python train.py --d_model=256 --head_dim=64 --init_std_up=0.038 --warmup_steps=200
MLP neurons of a small language model. Each row is named by its layer, matrix (down: output weights) and neuron, and shows model dimensions 160-223. Each number is 50 + 15 x the weight over its row's rms, rounded and kept within 0 to 99.
A block is one neuron, or neurons of one layer that tend to fire together. Before each block is what it responds to, as a language model described it from the Wikipedia text at the highest values.

Word pieces inside a longer word, just before a suffix such as -ed, -es or -ing, e.g. critic-iz-ed, pract-ic-es, acknowled-g-ed.
L9.down255:51 36 59 55 38 47 54 45 47 30 38 43 41 33 64 66 38 38 53 47 19 30 61 42 59 39 60 60 58 75 49 15 39 39 42 38 68 66 70 35 08 65 44 53 62 82 55 54 43 65 63 64 88 47 45 50 35 60 44 42 57 61 37 34
L9.down600:52 77 64 45 68 66 52 36 64 60 56 27 79 43 86 45 35 49 33 25 55 34 50 53 61 46 32 48 47 53 40 41 46 77 51 34 33 34 60 79 51 42 64 49 63 58 47 44 52 71 51 35 40 76 41 60 30 47 63 59 41 40 41 51
L9.down772:49 64 67 67 43 51 45 58 53 29 45 29 64 58 25 22 38 46 48 41 43 46 45 74 38 69 27 24 16 48 54 50 24 57 24 61 23 30 73 57 31 31 56 60 91 48 52 77 61 56 70 54 65 36 25 05 80 51 61 46 33 63 51 54
L9.down938:35 74 60 51 42 59 45 53 59 33 52 43 44 60 58 62 24 49 29 30 41 30 72 31 41 51 49 62 62 52 41 54 73 53 53 34 21 30 51 68 33 72 56 29 75 70 54 50 33 83 49 51 51 31 36 66 73 53 39 43 72 28 57 60

Final word piece that finishes a split word, strongest for the "k" in week (a week later, two-week, weekly), also Harv-ard, flo-or, UB-S.
L4.down116:65 52 30 75 54 62 41 44 36 70 40 24 26 55 77 31 39 00 35 25 42 52 62 41 41 34 80 37 30 34 37 39 50 65 23 65 51 66 58 56 66 44 69 52 39 66 31 43 48 64 63 48 48 53 59 52 53 41 34 48 27 83 73 60
L4.down252:46 64 58 38 12 59 62 57 54 23 46 27 74 67 65 41 36 56 58 35 27 37 53 53 47 61 63 54 76 50 44 56 35 40 23 53 33 63 32 69 47 80 77 37 39 75 34 69 51 38 23 53 50 83 68 34 61 51 36 85 48 47 32 54
L4.down265:47 53 64 44 57 73 55 57 62 70 50 28 54 44 37 57 56 72 44 33 53 45 48 55 60 77 36 27 47 12 43 61 47 30 40 30 30 63 51 69 65 52 64 53 26 41 52 33 59 66 35 80 59 60 39 57 58 37 42 41 63 27 43 59
L4.down496:26 43 42 56 57 52 74 41 61 60 46 52 65 37 74 49 52 71 55 46 20 38 58 51 68 90 61 59 71 66 40 34 40 68 64 44 40 49 65 63 58 34 58 67 67 31 74 53 35 60 52 80 41 40 41 64 89 90 24 32 43 39 36 52
L4.down746:25 36 62 31 29 16 42 35 67 47 65 56 38 60 69 62 60 50 68 83 46 60 64 59 30 73 34 75 42 45 46 45 38 52 41 56 63 50 46 57 55 24 62 37 63 35 53 55 83 47 29 57 75 56 66 34 48 47 45 45 45 45 48 58
L4.down765:44 55 22 50 29 65 54 46 62 12 62 40 53 54 59 65 30 66 47 45 39 49 61 48 23 76 41 54 56 56 43 41 52 55 66 65 53 62 44 68 33 63 45 34 74 40 39 77 39 43 47 52 27 66 51 30 38 42 20 47 73 55 49 52
L4.down812:42 52 56 46 57 19 48 42 40 48 65 54 53 40 89 48 20 51 43 55 39 37 52 44 37 30 47 69 31 67 56 43 56 58 36 76 68 34 41 05 60 55 39 65 79 53 46 52 43 83 27 63 47 50 30 47 58 57 77 61 50 38 33 46
L4.down1000:46 45 57 68 44 56 39 37 39 17 70 60 66 55 27 66 59 26 33 37 62 67 55 73 50 43 64 22 38 30 40 06 61 54 61 31 44 67 23 34 54 50 39 46 50 47 66 52 49 24 45 39 38 64 42 59 75 50 57 55 45 68 56 44

Words that open an adverbial clause or phrase setting up a main clause, mostly after (e.g., shortly after, a day after), also because, although, for the first time, and clause-ending commas.
L10.down689:28 34 62 33 52 33 46 70 54 42 55 36 71 49 72 39 27 73 40 58 78 59 50 76 66 37 37 76 64 68 53 41 52 46 28 41 58 35 53 53 58 51 58 54 51 19 37 29 47 61 53 53 57 65 20 51 71 48 54 50 59 99 30 54
L10.down704:49 19 76 61 20 38 53 55 53 59 62 38 44 20 58 64 39 26 51 41 68 39 31 27 57 53 54 73 44 74 50 80 28 46 95 25 46 64 72 49 56 47 38 40 67 47 54 66 45 53 70 61 66 22 26 47 79 44 57 42 42 63 29 74

Middle word-piece tokens inside split words, most often "ir" as in Insp-ir-ed, Esp-ir-itu, m-ir-ror, also Qu-ak-er, ch-im-eras.
L4.down143:66 57 37 46 56 58 45 42 59 14 46 57 19 34 52 60 52 54 60 45 49 55 51 60 68 50 64 61 84 37 37 59 76 44 80 31 46 36 77 47 76 34 51 54 47 52 56 53 61 55 46 31 58 25 23 55 48 56 45 33 48 29 55 37
L4.down185:58 34 55 43 36 41 49 57 67 33 44 72 26 54 67 50 48 80 56 26 40 57 46 68 27 59 60 43 50 51 27 43 54 30 61 42 52 41 58 53 58 62 66 50 38 41 50 54 65 67 35 58 69 78 61 39 38 62 65 17 53 65 65 64
L4.down235:45 37 62 49 40 33 26 45 62 48 33 46 49 41 42 54 41 53 33 79 64 66 78 50 37 34 36 63 42 63 76 38 13 51 32 50 41 28 53 43 62 54 59 21 29 26 56 59 43 53 43 41 25 71 28 38 48 64 54 47 55 53 48 46
L4.down569:60 27 66 47 46 69 61 45 57 35 69 48 31 34 44 42 53 22 86 64 59 64 31 80 77 55 40 69 18 53 33 56 22 54 48 68 42 35 32 54 48 29 43 61 59 41 42 57 73 37 53 53 71 28 34 43 44 50 61 29 78 79 52 51
L4.down591:56 40 42 43 58 63 49 35 47 39 50 29 20 46 32 65 75 82 72 40 36 32 54 52 38 50 58 42 41 62 53 61 28 74 77 27 19 78 41 46 67 76 52 83 44 58 48 56 44 44 30 37 43 69 25 46 63 48 64 42 26 58 45 57
L4.down718:35 57 54 57 39 50 38 72 47 44 58 37 52 50 54 85 45 51 61 69 78 38 29 35 65 47 45 65 28 44 47 50 57 44 53 62 68 22 43 38 52 20 37 59 52 61 50 39 56 38 39 71 28 08 71 55 35 56 51 67 21 39 43 42
L4.down821:29 49 47 50 67 46 50 56 80 67 33 34 18 46 55 62 52 87 64 26 59 49 72 37 26 39 72 32 39 64 37 48 52 69 43 28 64 45 79 32 59 59 23 56 15 66 39 57 48 38 56 51 46 31 49 36 67 32 41 60 46 38 24 49
L4.down863:53 61 49 50 37 42 51 51 56 37 32 61 52 50 45 57 69 52 64 58 71 53 30 63 53 72 67 63 50 33 67 58 74 44 67 54 61 62 44 55 42 26 34 60 76 58 37 49 67 54 33 40 27 62 63 55 47 65 51 21 46 53 14 44

Capital letters continuing an all-caps acronym, split into single-letter tokens, e.g. FIFA, AITC, FDP, SDF, ARIA, often after an expanded organization name; also weaker on continuation pieces of capitalized words like Asia, German, Amateur.
L10.down596:42 59 36 35 54 45 41 46 33 67 50 11 28 71 41 75 47 21 41 58 26 48 59 42 56 34 24 49 23 68 44 39 44 60 62 50 50 70 43 41 27 00 61 17 57 79 47 53 53 60 65 61 47 55 54 27 65 79 37 35 34 58 44 75
L10.down978:69 76 71 71 29 53 36 65 64 73 76 42 58 54 45 41 50 73 67 33 64 54 45 18 36 36 29 35 53 23 61 53 50 33 37 45 35 58 43 53 49 46 83 46 69 55 47 54 68 65 39 54 47 59 45 39 74 54 51 60 53 27 46 69

Final pieces that complete a word split into subwords, mostly directions and adjectives, e.g. souther|n, independ|ent, eas|tern, anci|ent.
L4.down129:46 53 34 39 50 69 59 66 54 37 38 46 44 46 37 74 92 44 55 35 58 37 60 50 72 41 70 44 37 19 69 36 55 50 70 38 40 30 42 65 46 35 45 81 32 42 53 49 42 68 32 53 63 34 38 75 58 61 47 22 45 65 34 44
L4.down157:53 74 51 50 59 71 57 81 72 49 47 43 50 55 21 65 15 31 52 46 69 56 53 60 75 45 43 58 66 64 49 53 43 46 68 41 72 54 66 53 60 49 30 77 55 66 21 28 60 70 37 48 47 57 37 39 48 68 48 31 66 57 47 72
L4.down169:61 43 43 46 72 64 64 53 70 60 18 80 41 50 46 43 45 57 52 82 38 52 63 67 51 59 47 46 65 25 72 54 81 38 60 62 39 69 71 80 56 33 77 56 53 37 63 39 38 40 26 32 61 57 09 64 55 73 58 85 42 39 38 55
L4.down205:46 46 59 52 37 51 53 27 33 55 42 71 55 48 32 54 60 55 49 69 28 66 90 40 65 46 34 29 48 54 22 45 51 53 54 31 37 60 37 71 47 75 59 42 35 30 29 62 80 62 61 47 75 39 68 51 72 30 23 37 55 19 52 49
L4.down218:81 46 56 62 41 12 53 66 39 23 59 30 35 63 30 57 46 38 60 51 65 54 32 41 32 55 22 22 48 42 47 56 47 61 67 38 51 52 80 58 33 43 68 77 67 21 26 47 50 34 37 26 53 46 44 46 68 57 60 33 61 43 47 67
L4.down283:37 39 40 04 52 56 49 39 45 53 33 22 70 70 56 41 43 57 69 51 73 44 41 42 34 47 30 27 66 39 35 55 58 68 37 68 44 70 48 49 36 57 49 54 49 61 58 48 59 56 51 57 44 78 42 54 40 70 87 44 44 57 27 57
L4.down652:62 67 66 58 37 36 36 59 40 71 37 25 54 39 55 44 53 23 56 45 62 63 64 63 43 49 45 63 21 50 54 31 52 15 52 26 30 48 36 27 54 55 51 15 44 28 61 44 41 40 24 45 67 47 20 43 67 23 61 54 33 81 32 68
L4.down801:47 44 46 79 61 56 32 45 35 71 37 34 72 39 71 77 62 47 44 51 29 81 75 48 43 46 31 37 38 38 48 27 48 49 42 52 27 28 42 62 50 53 46 68 47 40 33 56 37 53 66 44 57 55 43 43 67 53 81 47 58 55 37 66